Part of a small language model's weights: untied embeddings.
MLP neurons of a small language model. Each row is named by its layer, matrix (down: output weights) and neuron, and shows model dimensions 0-255. Each number is 500 + 50 x the weight over its row's rms, rounded and kept within 0 to 999. Numbers have three digits each.
Before each neuron's rows, "raises" lists the tokens whose logits its output raises most directly, leaving later layers aside.

raises: "\n\n", "\n", "-", "iter", "ß"
L12.down295:469470510533480506559522583558504482511567565454616468515506468502480484592477468514477491391629379484537433498500470616579521534592414566458511521609548483601552470502463492465511515515469546462539467579578488459528462499462462401583491474488462515469455411518470551483565530582442489548554542460556433504469490490429491548431501469501442512420561498534575498545509512510486416480513523496458558601547470478506565453422434505518478509548462531533471543525454550488379594446435440451518583457624510464579419516509435546437482544506563516544497576457450531549543442481512479437475494382523474459558492436396483558476389479495464437558423482439521483491541435439533509361514485526540508571509492503449476501517602489551512495569453534466555497525480487478584505440484524

raises: "hes", "iers", "ities", "heim", "als"
L10.down119:462455471514502492604422464504457552538586541450550472473424476509534503527498596485617529429494490403481482562564504464519507537464448519545564496411528386511469467470444425489409477511442574505611498614500546493492466488412443451409534530591492509501479465478545527533536489533386469551583465459454465581594529517499532380538485567549437455533430475590562491587461501521455480457507491522427501457514477487491412467428413568534508468519479474498577516541525553517598508472485480452504532552531531566475526441574475576545528568530459476506394536571537505442525459563534506505491534487524403458443426620460540497500603451476507500491508548558494512502498445544446577398481410464520526492435431576482487402573525550457607571513466518459582447544489500498459474489458532

raises: " was", " is", " took", " became", " serves"
L15.down702:533530484491498495567500464483534505521415554515516531512426489444527489510591477516468557552609506510497481506564505499491490436532605492520464504409429426464482456566395403511448500523562504479439492587534475504494515516528465462427514526532527480499541533454510536486556466500612512459526471457412544562552416492584506513472579460547504491538448496494420491567481485440500498454443525497560536580556437571561468619634521478447451441432597448489483556532496462465475506527553545482413463481431527502506325473545468458478640464571520444516567473581427513543465591522493488499478449530562483511520511514478550517476465583535582481476445569565471531481455490449359569465566486580552414489408507491410442526463517450450532450643486479489385487532489544463437484531490477

raises: " the", "unt", " their", " a", " its"
L14.down24:480577414534524451494467567502459534476479456510640522575546526457554589515491481462445437437550486526450315503460547477490603415566486478528481470555495581537536560483516495460576502467492648546491522458448472554468528581461512455537505446514542572458512444465467523544553437502497438472555473503472493548524497459485459475434521436514511490483485485560527492465402548441547432420542510482448466538483516592457528498531394481438564541495455554474554539517524455495480419478531503424542548438583432506524418537492449392441490535518580550491520453446471522480529475466525455467532526534521509535460518530616511576483472559419595383376486535501483539483481528486389490449571449554564472501529572460526520506519533493466593499605507522426532495546640424530510408523483445

raises: " them", " whom", " their", " him", " its"
L11.down536:534465487503597593504517433528515534419545526493579494609514521404581515470450421524503539496535510610495522527564575469445479558455515460380507486567482562517560405504480432462462538461395491486507536480553497514489553455488504484488520531645521540443510537506460492595500492400431520483402504524399437501449460487460465551497485526446423510566385462570536437553480516473502583515496472555484532524409464481450625489512472553506487435482465500508481492589402509554590488422546467514540470420505465574538529588523531465556497574484513487437456440494541438430363541493464478546594457560424509430488538551537423519470449515530639473574563513486463528523445479586507560496539412502525485533449485503443483499453469523448525433503480464533566534466624525517475454518489537

raises: "si", "sy", "sel", "son", "ard"
L14.down662:509424564486562501516466459503451438465395492545473501559400422424456496478587541485454551519526554457523522534384623511620509514534538584447463450610484478554471496511574515564493505467508607466503510491473513454480495468518403527524501500478551470530535508607450487492456492512464454456419444491530482438456530563548580473534579490501531455442578481569492501462565569532574539515548450471526565585479517460466464571485554479593451435462544477574486456481567626538452457468520442573462485535478574522421565494517529494539510499464583491473582474491441532491540407467502499508541523586502477386457531406506546428561482496439495421517430458487367408517538471422539469507559485502446426490431471432458452504602495540634536453539512450478428464527428491512505510571513479

raises: "ren", "nder", "rif", "n", "tt"
L14.down441:489519478470602495471464419572545455495473452463501442524581479472478452395513467529496495501547523556494435514562496567552512526526470550424572506510449560575453375558520510463504393491519460502486531482559489484471460458553497493473529484527381423523507501548463540476465652562501525565503512576567539536565515510517538382525479511562523423481564501436466539499468512493512470493495487588512422553490599540570507487581405523519528500480482527559476501456508502479483502514447537529474503440497511508419491478469618516443527397495500456409466504586488475576455530431470447498487510533433509484543518545436584410422407566451489476471574468453566497447491504419455530613496447543486494514567538505510406491467446419593543541471506535623524417474360553455533540543667477

raises: " November", " September", " December", " August", " October"
L14.down16:480620515498489454537430496513474566615472538473462522496576486536491537436488512564504480514532475590495572500527534518443441494546560474442512482509559426474468575505627494534510532438463447539463404520524545474521507459502512471498496367510498501482458580448469457464452460447483520546577492379488578548461564457456428597541544491597533514501592604426432560462519463543508486640506526462399542517614433542565461538481454511584570417506542455475525481549522467573554449484474560523462521484523489433444472467459511516545459416470476550527583486512546447519533449511507552377542534436591547442490460453466544512551503442403512472461481464462477616436525500480461491566481469500565518464573438478447495522427489451481448556526387610572527511452513538455421500453446447

raises: "ation", "ating", "ed", "\n", "alt"
L8.down570:518475537453546562563464592467490517500475525442534477451392539545604581494503492432439501537515431469527565488530432516574508517496470588461578475520565432545469515541488426503415502539548549534565498525484581464466425453527473537482425556449433456512488462489440473545538551550493577525506449514534512479485512425502522536477514484501415473488529469503542482498429485446551572544494536512571458391566522602460544513489492428541498489444426450551527479599466543421466559514507442524528436537460572470431385482539395570553489519459446475437448556491503565554442497380474500490560504451562473489476485493417499569516441453466476544453450442551550504545432469594466472501449467607479507574594461494544559552418466447502491566495461461600529469583469421500464568553579690

raises: "s", "ects", "ides", "ates", "ises"
L15.down309:477551588527515490523457493515440446488460477531504548522463393503509539495538429639467468497546451458446448551443389447493506560448501535504519569483524557464510560582407415588526489464492532423502426488458636456597377478507566530444506529572549467569532539571428564538529454453466460517484533523411571574513496529429413485557540553450436518498545520531509497528467489496497582515462417529495557505516396579519468508445474497471411521480494480498495534532492529501493453604561460511582428483581475550471504456494457425526548457507469497510479513454641475527520566476616498580577538587558385497479518456552470554501504523489489479466489572548528560596500528452445489536382485525472430417501522498400399479410451508493534548471481478547521437452483426539465488522439545

raises: " is", " was", " does", " appears", " has"
L14.down246:509560477576511457636437521466534577481462511519518452511557515482441471529564442437446492554599572542505504506530481451468492578517550432490616475324549418437518486550423558475403533521488520519514496579444537501558444487625566464426491555482502428527572607489500485385527427513504518488508542417365496510504406584524529511416538504504566420491541408496412537536452503473558529543490499532522436490547447563546512538446424565411440514462550538483495448490479468462490461484531558515443474446457598522520476524464487421465545487518531429509507508439508571494488627538541510517525584561544430545445556466512492581544483540496510501510443498501486546488534549460431490536492435524482369393448521541442428476521487471521492412524501487538568504448456545543502508494476583

raises: " 1995", " 1924", " 1922", " 1989", " 1928"
L14.down601:541464513395515433523452550457469557534564390415541482500471464464406567463540525535532438521476392522527527466518429468460501571506474474454531410480496507501559507445512461470526462435559529500488565501511545434496551567526547471534406499526425461484507509466531463454517452474461606509530546523537450549520566509620399531532474522539594498519570489465418501599539450509513488449501550501480460532561398424494563551458593514594604464566473466429553527461579411513509383586510542524580485582505554521456532508433532480550530548519477595584483410492497454483533434467461522473535505536540560508490510495509464565487462466546602579557422429489522476556597441527322491494456566467437450450560461471458497507448454470435411482462459503544513533553485523464489522461487590

raises: " on", " in", " January", " September", " November"
L14.down725:486478471437417515593565458453524439500593411429486484561552513468547509519437498417550482462474570483499535481470498538515365494525612470502484488466512471534460458497529450534523533373500438512510423553483564420552530572481530370439441442457502431469446507441510422476477472455501488552591544469541535502460588537464491508562534481572598512420576526504499542444558477480513461447450589497512466494452465424545468560483482564547543372437518541483575489599546460567605579582563505592524479488585445531417523430474430484524481460580459488553443423499502482446471545493406430512441457538549643548496534540560565429433518467454502563489469511569484520496440494484465459521471530497586469501495471530517504510543530453511498590599524538465511548424566547477519489544440521

raises: "hip", "ide", "uit", "dale", " involved"
L3.down186:466501490476572540502514520448549520564471578469559435376399521531531515433483544389489423542527438518560615592604494565443477497542472566428503516521456539507512470519571502438497444475521480541529520542481479444498520499435499581482481508544518491494536478477488502467553458518615497358490377539509462497514469545496484405486496553483606490529402464467507545519488578559558474450468567429474443482504505417521537660456440380529493438495493520491564505507578525557554485462528456611522503581432516440438559497489425521441541514498475599520478453500478512525455527556465490468513567395407405535511490474612566485452516432467440456568452475451473508522520563491492467476591429439537476470519509413581510441513538483444456536603420531536506511518538566493483530448558527

raises: "ped", "ping", "ment", "ti", "tic"
L2.down638:580454456502568544428506552560462550528551451526531498457620540484543484519509459398379471580473407577492534442431526547520519387503584498572546480451515619451577474539530459442452484432368471433432484497476579455466611437537499565520632495598540466499425384546430548559578589441468466545501525485430420494528450516571428436413523500424504491501522390507569505508513478436488542503524502511515474446576545517488471525470482363559381580527428563528446442543463470494469467539492567499563455478504516521444531456489469515460493452514459555477422554489439599504497536529526498564537479481499498576431529520511467502455524440502485593536472474511438519569448469507509448505503490484481454560555458516583472499503562506510598501460442535512499469498536510520519525516533560

raises: " to", " through", " for", " toward", " towards"
L14.down93:457585451626492485514519403558475484506459425488616494517518528484497504565545487444507579471461412559363537504460421538469568494510456542574569524527513509438583514409497474495487581541498492504433545482543480432481506517484439535501538541514576498489419537465446414468468540423494456459540555445516565536465554439487434467399515554450448460403530465583562474568454545546584524470613585511492545526515449461481510601450438381530541427559457548565575527518487433515585571487496524487548467520493452564509481356519559503461474511447597516478367443465556472536565518528429468467564545571453508495496486485484394443518483447487469525475543529494510423416503396451509498511462452534481560517532495499478553477563504463510541509566492604474580452499528489474479563425531463

raises: "l", "ld", "d", "li", "lt"
L14.down566:465650492527527485559546528585559526467536546526474473587482470539537401529450488532533491470559463575453468534452549526542454547457470422496433488474550547512489444386465513461450593439477583602480576431513527440447470589471536535444453553490501463502369475407530497502435595526483485545421472454433493549356503483425479554564506437550444458538574570544449553478513469588461384504530494473545589441425520597540598464531518524513542503503470481481530494463577581553405529510455473468511503484491566513514452544523561464500502515344545435590453486492427499496543431524469418521505541456548423447449559451569547438470529504503471485489470485529464481471480558452523484581493455445450455527544467577598547501535486522514514539506511532449455522395524538472527508569554486

raises: " were", " are", " include", " chronology", " have"
L11.down41:531553400551531491549488497521472480510563468437592488468384560540463520436516517540483445493595515438472469476534505523508576514513587481510569542521569570484557628481545449479508465518487557543472498596483461460521445520534475521484562536511555472396600531440544354521498390502507478464499496468439513486490470476489473541476538545539523378533538524556449575531494509492457485513500486459433419468569448519509480543452575461505476527485556563511580572475543500424502459529502505506472483607546506463612436552537527479445482592486450463374509513557465523602508591598475505506576520430509537556546451400427582536473474556503526481679397557456498416540474423456520490435459483468471358475465474473465475511490419492487476537504520442535566429433476449531497501485491475

raises: "ing", "ting", "ating", "ming", "uring"
L14.down75:538536423443560536494416544525513520443493541476496504584494411478482682551554543538478528567485428460553541445463464594445434418436553528523526434574461540552542518610588457445521498508564506570442490395502466481436572493447551516514580518525522516487508385585458499585494542483450570542542573498489586359448507433513464521522474449631536557567505547453443520533447577511543443518550483549471484399519475506479528450514526566567541522465431482494579565483518508531434441421477487485443542451512437534421472498487466484535448443601509459485480513505493507505513387499530448447526469440445471612394440474544546537422470522548444542510492471402431489542499479443472545529451481501529426575535501458465512461529425526411605474514486507472543481508488535492517560504485475

raises: "d", "ds", "ous", "nt", "ed"
L15.down12:501538519515527479437561442475518533521556561450480447506479512483509521491559418502498452543497567537518492470462513575487418477453450534532540450594526518452524472565490461596391569569422515455527488488503551436432391461407573512481428550512489543451440556514499541448571647489458528573536424563489541505562482505503458470520416452449545528548530467490518612509465533485462490480555532452429476403568540497628513496607512564500397533497435458481566413465462584457421543564452585524517450466508538566433513499525465415489478557466533512473469512436404439519487490479489477543449447487595503491486489495531486497534500493487544441545511634500479474544479421468525484436464523476450432494474522598541522586404422494613518529453553453499533360510478430579566516508580434

raises: " in", " on", " against", " into", " from"
L15.down188:474504431431479503475585505510523506494512411487477503554510536525500507551500453449512437453432484420428513437496513467460456495427513579574523471505473500473545469494439464530542453528544463564460586415484403494518501458520599527593385423555498522502461542544442489528458455476518437515452436494616479587477444551493571497480488549521498426535548477487438520459513518542567507504503587472461571524449497509529514543433515466466544462495479524461541517555528492577520531583475489560490516425555471489425408423590500521457545476465522521436401506465503332518457570492465525680560596534437556599437519530533509394456499474586535482493597547529534495486423500510485495447485445462490494419527441500530482474477549520454499546719537468451504430453572539562455516538546532

raises: "d", "ture", "ane", "dan", "lt"
L15.down500:482545429453466601532442470589584514501542534482471508506468547488534442461442571464480450477499468524632513497500540504474458440449609576488503505433548557463518435583571453510439637530596543504500511365516530510488477509419500536442467436589482506423524500486494523500477557529457619499530430468561527403637401506483522542563477515584552428491538525444478520482538483531511439499507582491476512457556484413531527501486436531514425427515472503476506550460553488502476457552628469505484416495454510466493488489475503469446591551363510513568527528506409483514513457450513478626464533525546442517504480518529474427379421516550460518537464536550453468422561543487534507479479510536399537561506460473559455538485514418424540499523532458478494462521423488524602426580554410

raises: "es", "ries", "s", "ates", "lies"
L15.down148:579512524556519400495374460438503399498432463529518555492455479565536576496419536615519478463471498513500552529509465527439435560435454499528577542570539519530522470527548504516502405449468528420491405545517480501519485524486537512512547581612480504425492521524512496555466458548486415491543564500445549499514519545348486477577452592517401565487579558529488433466479478511496495564389451459428529491513441540529469464471562563484451590529516519488532503499541434533522493524522537521558432513483539526484438383576508498485558469560455497438516478435647451467446507542517468446546482592541492449496526460515466609483414601546438544488536574514546491541450561501454553450387517404509438436554472482437480497426479517497567641460534463548504434493481521469450588464467495

raises: "ed", "ing", "ted", "ting", "ation"
L14.down524:567473466529503489486567560591495456397442500437514450483444505428523531431425470461465465625561483433570420522438529572540536435515457500564499457561399570522491443525402515526552497546405622527444464434546449472568440436507535505449519498546507515557515423541423520453532540562484532532497539448523429371454492537510389569452540509471539456496552469472492499546470569416570535515530588529486415542568467563500625558458456450563553515487555385480507472540514555465430518488541409586474531465512492493492487457538481481447418491515536461446602529401471443522516425444483475495528486546461452612481526539539470610502443443462583512553553561487518463483540471550474515493522559538509506493523472486479589524496523506490459564624449498480462440535491547546508488441551405

raises: " October", " September", "iro", " November", " June"
L11.down328:585534491490505583477485482483583504516457498451453559607512460554553504432424489469517567519614552524439479502488561533551547544546584462507507488482589539499438527457564546515581478560467429555488408475495500468394500488498516456506446435420413486527493452402541412412513383457486552508554543473440519535443585453455522431561483510545510574557546622418431460430520489565505511615483439472477479442582529507546447546493494510486487458488544520564535467516465490488504486498463542531501535473490545479508534494432589519559459482529491506578471424431578420470524508406466524523452473446450518431538476406548574372529543412401445545478482453535503574440601442540492505555538485496490507505448467537528475583502590510542503482483582538574467453466549442549388427593507514

raises: "nu", "n", "nce", "nis", "ning"
L11.down473:564535606506597540427509490496443518411363492479503494513479528449545466506475461464530485476483463466563434475489410520533510518529589496588582460487527568473416513463500446480592450633510518420538439440413557526567504401476455540620472475545484491499557645545471462474528520492531573509436526453557496477579510491476479504491600413559514545476501573406457522470417416542550408548570465463545515438507458522490482464482509499575555512483435457494534460522402492501502412444441516472573473542467536490462480503565550480508432528391466565546480483503486559462489470503584535436524463494521547507536504515551503498554536432434551486377518493556441508541569480485517548518494551463471511555455462521506521579394536453422500522591660559542517543476499492480493487464577405

raises: "track", "down", "lan", "time", "term"
L11.down395:568465447421506582501537548538488557450507491477501506416473518424531448543513504510489414474465616483458472534578515509496516526450507459450571589533478488542518527546399563494415483464367474499440559462494604493455534531433433557513532430536485451517593445476368493464461500506442400590591495524490484444466528538536501442514462517551529439512401476458492569480444458487518488522477498497484570427522481554435442565454473529614540587508557529500535494542506512537387520534465556553518530562536496462529487496491488562501511501573635574554497446479544618529512521510548388570510565376453525525528451512510520426453489498488501563430502558457503504438572545549518386511549500469410435543505421543543450439564434492491540463511452556461485488442503620554508409459564470

raises: "ched", "che", "itar", "ches", "Nov"
L16.down678:523454489522492449538467594569510432531500428420517529533353515533493534463524474513490488511555557455475548517486432576434429443524531479509592549541445480569558514444527519508500457564544467543480455551482551556518429473535441476445476481437444577477427499516553477584473561426479553549469523450475508581546442547447554513553481500492513424411511565427484455453540586514456446444433443543503485450557473405502411575515539509581534444594549492618406421507443517461440505484563503459459521539557469497499510557461439513535481465449624534490577568475474449433500541489510454498549473492459490506430479608452437501512576510491451370482538524503594599424536501535427551521416472455519528530454474527421502555466522463561659434577463554494469581588498488497529533518493462

raises: "less", " toward", "rey", " to", "uts"
L14.down46:502463533571414550480573469605475480427537511382514511419540486519506441552494524457550492510498427566539518600522410494506477484506477519516551564491489497494432510598403483460449468509445528505511500529603556537345447509447467473594558514493481527440514507461441416519427512457546486520601510468488533538446488426466475470568458488569486456469505493499536492545372492555558501613549488425484502440547501550452543494356453522558471494518552458501577542541460485455497520579509529511567448525440432469544513509506491534490456487403468536518488438457503468498591499536486562448492433478491582548494444467453528485449552507509517533544583496381516510575587448498504529590617473625415557480449500572477576473516533601412516434429508536460473547417469531532594498443545469

raises: " a", " an", " any", " another", " its"
L15.down467:470536530511504451474442394556381465480453593413487554524491505524510472507481317503444420541496408552453431499512606438519544451511541473624435425483450546493477556507533493571520495601507508515631515501532506488483464473466529478524483449524511574474487446413506580563551602549515464530442543419480566590581521545469422516500440486444391472526498596444474544556496501611433488504576427466554517558448418548474524495387530577556493478417485496551453532505601523533497485496512417479488507471566449593422501532537449502452521514501529613486541484514592457423559477507587478460529519499381488480465549477445577524522513540512582424418504562513508496548468508503515438553498547536470453542509485517539511486503488516461497509481506475468471566525489507476493400480523406

raises: "ning", "nu", "ries", "ry", "no"
L12.down603:422477541529503486415446440504555546594457437485440492568460446527552474531524501479559455493542537383517468597551532424482560478510475436589563477580422521478501522515510436489474561648403416493549493450566456453534513500498475444561517469438509533346488514481505563424569527470508564535615556542461592478545480527469606464522514520531487500461468553474555515568387431472572602433404491440440529446522521509507445556517521487504636501399580551513441465444516375530421461437440486542483472477447566556564591442515500481509499493491491576511485512493468495449497478531528486475407585541492540546482475380451519484490528482524570429494477464498456484477538482484530547562545542464511529465423489577493536526527580522472495500571554557465534479483410570508462476561521473

raises: "e", "ture", "ry", "re", "t"
L14.down562:531539447448448423591493431517550431471447580459555471449662560511496503525538475483523510523504536467488463526503492512544482606521515507489522499386424559516497455505472548551433509501470530513500524493513544510541469464521408505528499411564517436471490484397362481481571495596396459519494533503506536525582527485506465421536545505506595481523611512476560565466537590469519564487509452476515395545415521434486518437531498472558511617415564522457555505558514461640418463528428562396407568561441481471490447518525495551427496457485531517400422494511441542477585552529504447446636450505493503620513485460485495499476486549435545561466469534464515488467504489434520474574531432450465494560523457449510443452572468547453451508513585575505468540485476547467448577474553496

raises: "\n\n", "\n", " They", " Among", " During"
L15.down703:486391479502455516524536479468495461573491498445574517543626426523529450542515502539483436576572475461536518576406516559522504442510535446547561504446443480553572511559476525500511495482549476483461452556539530431478526451450538541455593429495473514439445528544419480490540420483456577468621593533540487494438486407433529445448495455526560462483506478540530460517513533412448497486547536447541516513460504517521480575420465512434488545488423466485535490487496568472566587536566543497457501533513543484510541540425416499488484581565500537534535505502525538450471533536475444408415568499518420554576438383427454507547513545545582508499645435493504483478539505502524510468460483508414509537446447452501426516448561447535543545353505594564409483624417451477604587425525430

raises: "'", "’", " himself", " itself", " responsible"
L15.down442:477477529460571511511570494503488454450467578509537560514470504467497507553483412449495499478545504475455504542476446444527522546491484493485529546469548457534484542415520429505521342510459632475493500426450431509456577517549483515488540501506463480464500455525484512421505498622512512467465425536492500517456516476539544427465524503461509531571476511463567492538535501473522506442600541527563575530448523414512391451543482465554439537462536567445505517449522512542474429507529545583448499381534469516414439443492633440512447534582599515482446490518549481455580442530511608453485506533457453572468603462570463518466443520521473555528472526457516496437538458533481411402448386493478575495468598475377566561535625561558602526537413511465594453536537427488504435611536527

raises: " was", " occurred", " became", " came", " did"
L10.down698:498447536582570472574488573407559519538561505424472429461479492478475418516526452433548554524561571505453472514507428508507461471522544485496541505410511496585572522529477530439481506554542571544553535563607506360570379594604512446460488527456517517471587538503522437365501462502523528516541499442442451508506334513549563594469469488557516420503511475505450496497548500467593540517503485518496483434529511505479407515522521542406393554545506543370518485455441564466441518489511481532448528453597531483454403457523455465531446531577579481545511557493519579565512537512517442503448553544529465467546501501408533592466498553509534506547408551515516502501439469478444528533465413480592494414479532465526468489505511476608393463497515551428503536515421477437493544482453534

raises: "és", "ul", "um", "uli", "ua"
L16.down166:518462564486464493492556480577519495435455493470541486549611460512506548486538409511486454445577557470579536469520482526489530419481556575527503442531526505514427452477502573545514477567556557503476512456485463532543532469455536466409509497610540476482527516486473446540576573506544476463589493465546482534557444492559456528558467440492422508457517438454552513504504510457527414560499384457516532570524487436519403470545528504447420512531481499535646484484412507404479474443498502430459513576419532541527489437532518447457451482612479459360433541485479501483443545552530425481449480468514517426503487520469595435394502497532632632537507504529555553531504482548466505460474575394520510424498472454466534453513594620459495502455461414601469517535429561605511496445502603

raises: " into", " towards", " to", " with", " against"
L14.down64:557519413477544498451619448500405477433509432464518598463418485415563496584567455506503504578446483557562509540505388430403497557538513504558522462603460499532556564567548490550472445515456525561542508463425566486475452552459453526559534462471481567471510459471512482617489533517558377450549485500505500506440515522481491448514443500448467462503534461503545558526448508445463500442561482574474500480431450507479442532428507448556561401463514447494531516481488514500538524497536493469505460530535527617482579434565508511372469548410482430543463498454435456507443594450510536517435496419482534422472500484548550537522566549546487542435523518485523520487536433425489432589501522609510551507610498477531539536429611533496541481522479562513361477468461554499555513337539470

raises: "d", "ds", "der", "town", "des"
L16.down386:495528444565498475573518492417526600579499431534503389508457514565606437563549554508502481465454521543446466565501558464429527463502511519535492479512452491554498470444507410484507578524548479463507488543461430476408482492496516599405506536537496508563583496496507499524491571427546560515465477527600497497512500494361422484529505456519503541565574447543509599497503544475450528425506526487568586495538513513516453572520562432496405515492493424419472469484528467479545512513421513404524426438432587602482454482545442583514547502442600508479471423574512455535367358495503463451490467529568423502473434457481494524509462521468475448493411528473493476526484510568516493454551566492462510569507537630461531464429493430519562530662463427459526490536514543531530471401573521

raises: " remained", " was", " were", " became", " had"
L15.down742:506514459589595627550526492485492510482485555571480448467462471503454483375463461433536595559522533465438438469497530450493500535562568496468511487393466470489511493514471476568461436538523553534505471544424461495503464488658521497335521571482487483620600586468555426482530460477537516532496517407423580454461433544523452396468523543553549443516461519498498574458497495519565521432479527513504494540558485554488459558517523453400406511451488560445449467453470468386500446525512474528483528460463516514510340510506453423475504481520510514568563529475485585496507599490443434500548485465527508621506495516465597594482536590497553493601431530538476491465497469509559485538553463637481452464459572523416435512559528508503541430482512436515524555466459494484449539503516497

raises: " include", " were", " families", " are", " have"
L15.down676:508517524580544494515409511428438509450506517422480471519298617527470516493471594505529453480418606490548546470458457542542462504502486502469486542575496476479533596455481519434545500491447480412511634491587514436507448503489505468439506511547413524486560516562525470590534416497494527484489450490538500613504490506502553498518524535584459461478480452502545448577516427574531481473456508430427460539448457455384541443389441541582476531572532482489468499481508556531439485520446439517436399526542557540535439551505449536473539497407450453491501421572524439450474494458538526403584579594455458594546483445529555516495535570506451441563477493476550554560520480441537496452448425521488484596541492513502523516514527455479579442523536408543487613461535589525460553505535466

raises: "hip", "ide", "pan", "tal", " involved"
L2.down287:453523528507567521470458527451559481597476567469546451426380527487540499435430544408451445589558469452556582564648482522498521492556475554429503518477509544503522491482557538499507430483526480531569523515495479490433493526419498553496470536561510523466549505468521477466553426544627474357551385501527489480532502519516501424438523527509540510523457502486552562469469546544531445490476561428496451489504488448577552601426469396552468407474515537538536479463568518603560488486554464553490532593431544484396607537490410508417581548530479578526494443543487513556478511577443432487459574395396433582480447447560561490473499466402468441532434488449474528518501524452439478456564495405523465496506515433545536458503541479469483574524400511544513486547565527458489536451536451

raises: " 2004", " January", " 2005", " February", " November"
L16.down263:504491473490482469531493514431549517509572402526487501591564499476493542480478427505492475535523465515509547435554513482473463488563561490471509473539507484505513553489533456504605500481519483504452386454451547396532538559478514533506411399428412483479446472479468491433498502414427494523544494531505554563533546480509564594576542553552588479442584565503468481444480373399488476422472605519406545530496479430605530605517412555560554368468501483428621500573613459532518518586541518576447475537493466496491518432459493424599483510521463549537581446495527482520472477484488448359493456546523579536514503516476539466454522444448521550552448421525506557450517447536431555551416583466538605538508520440496575516474439432558497522509455543445446547520516536444439490535461533

raises: " their", "ered", " its", "ily", "ited"
L11.down179:633511463489580481522468454510538502500549600484588492572472528442519506454425442522485516482581414519472547549489567484439522562579509507601539397475460578526459518533445537496489543568518490532489444477468589491477462429533623495498463443541467578467541494557516514492506485512487509534506435463412413557452534506602488523464438438423504487455462400543516507532506496494497530524534456607532447464476514602631586496419407509466495492446452463575447490547480504449465563511536508486423567550618484580445464512459538486528519500499541528537442426536471471416499375407519536504431562420544484476387573494529497501501526511520516457477573481537472553441576515503414479519512471487453499458488421546412610515487516508476514447479489419420566408547498496526528416406578495

raises: "'", "’", "mo", "ched", "ma"
L16.down123:573502470467517450526554586567536413556459386546536471511520530467417475544471470453531483500528547527458491413561487439454521583549495437438568461571504496538554532499519441439510463335546473467590586495549477494462530477435533622483493407508481542504441457484456503512541512539416526533443582498581566591473538448512474505507505476584447513481427520456453469451562540454496558481502578468491465522557469490449457436434498405528472538541486459457456496509501506463502492404546471416474517473499400470546546508508499500486458495546517498485514417539539398432520504530507472547580436500501504434565541491503468519438523517514453578555589469489491446514537438426494611467423459385471452517459634532493552540597593535475529452676537495472503434537564490604564523529540509

raises: "tic", "sis", "ped", "ced", "pe"
L7.down163:522514586471510492481441497487477453447529530564504526533450449533507459484531471434504551513522537467507472457457499567513428432461597418520566515488459578585475459513500479469553512471518538461453604551408530476507462515555411568524476545556517546511457453482535519551417501679531573476457468466520472550509410509577511455550514491492540436482520500430530533394500530517453456478467418514451496538471508461446523608467476490482493512448497542690403403549492443538465480423530524472589447476548511552531459492507382424384435498376562508464540499471510499560497380461501535477491549587582456506409628568518494499542555548509571534482487538504425547557523451425579423476482579506530491561416478568539499496554549489500494512482519533565432534445422434502515501492542503

raises: "ali", "al", "alis", "als", "ality"
L6.down150:491510533601585475531484506536445560525509563431465512453461475437425635469416490450504533513493515488509559507515444483435540521456498506534534487507603489549530510474483451548577396494492458543497481513602483462522557522508564510570483538513514478522444381462565475476530548510539480483466482453471541507467534532407458477541459568407466422572480508428491526361534470417528559510442512427507504487445477418587448481551606470510564561587448559403489501498559525499487467551561503459518379550489530489416468484513431506482533489481562576551564508465515541503462491511582510421550488420442556539592505432509420545424475413498406453384590598526515466463561497506493546462564416529568531449535490468509527482492475506430472571561536536377479503542424451542505629548515479

raises: ".", " .", " native", "cious", " previous"
L16.down658:519391596464477459365487413433474488568576481416499532485483367530464479498470500446474507454474469466494538546514533552521417502503499542538476439506461542566516533519504507471467585560525510516501576435441536471527535543514406504522540506517615521448534600556516528492486448430378447517518453579522466435395481483424469425442590441424572535504521537482485420535519496516441519480499466468481474492432410530589479461572476538395549480537489437480554499523496510478414502469481507560613432546493549515484541465599570512541531606428447398503520522555498452549510475473523475521515522511529495511533540552504479524470455594608630520501605471536455462495673488448512495505444479464510545527565457459484434581541581502455474421454480522488522526544582414480498500528539477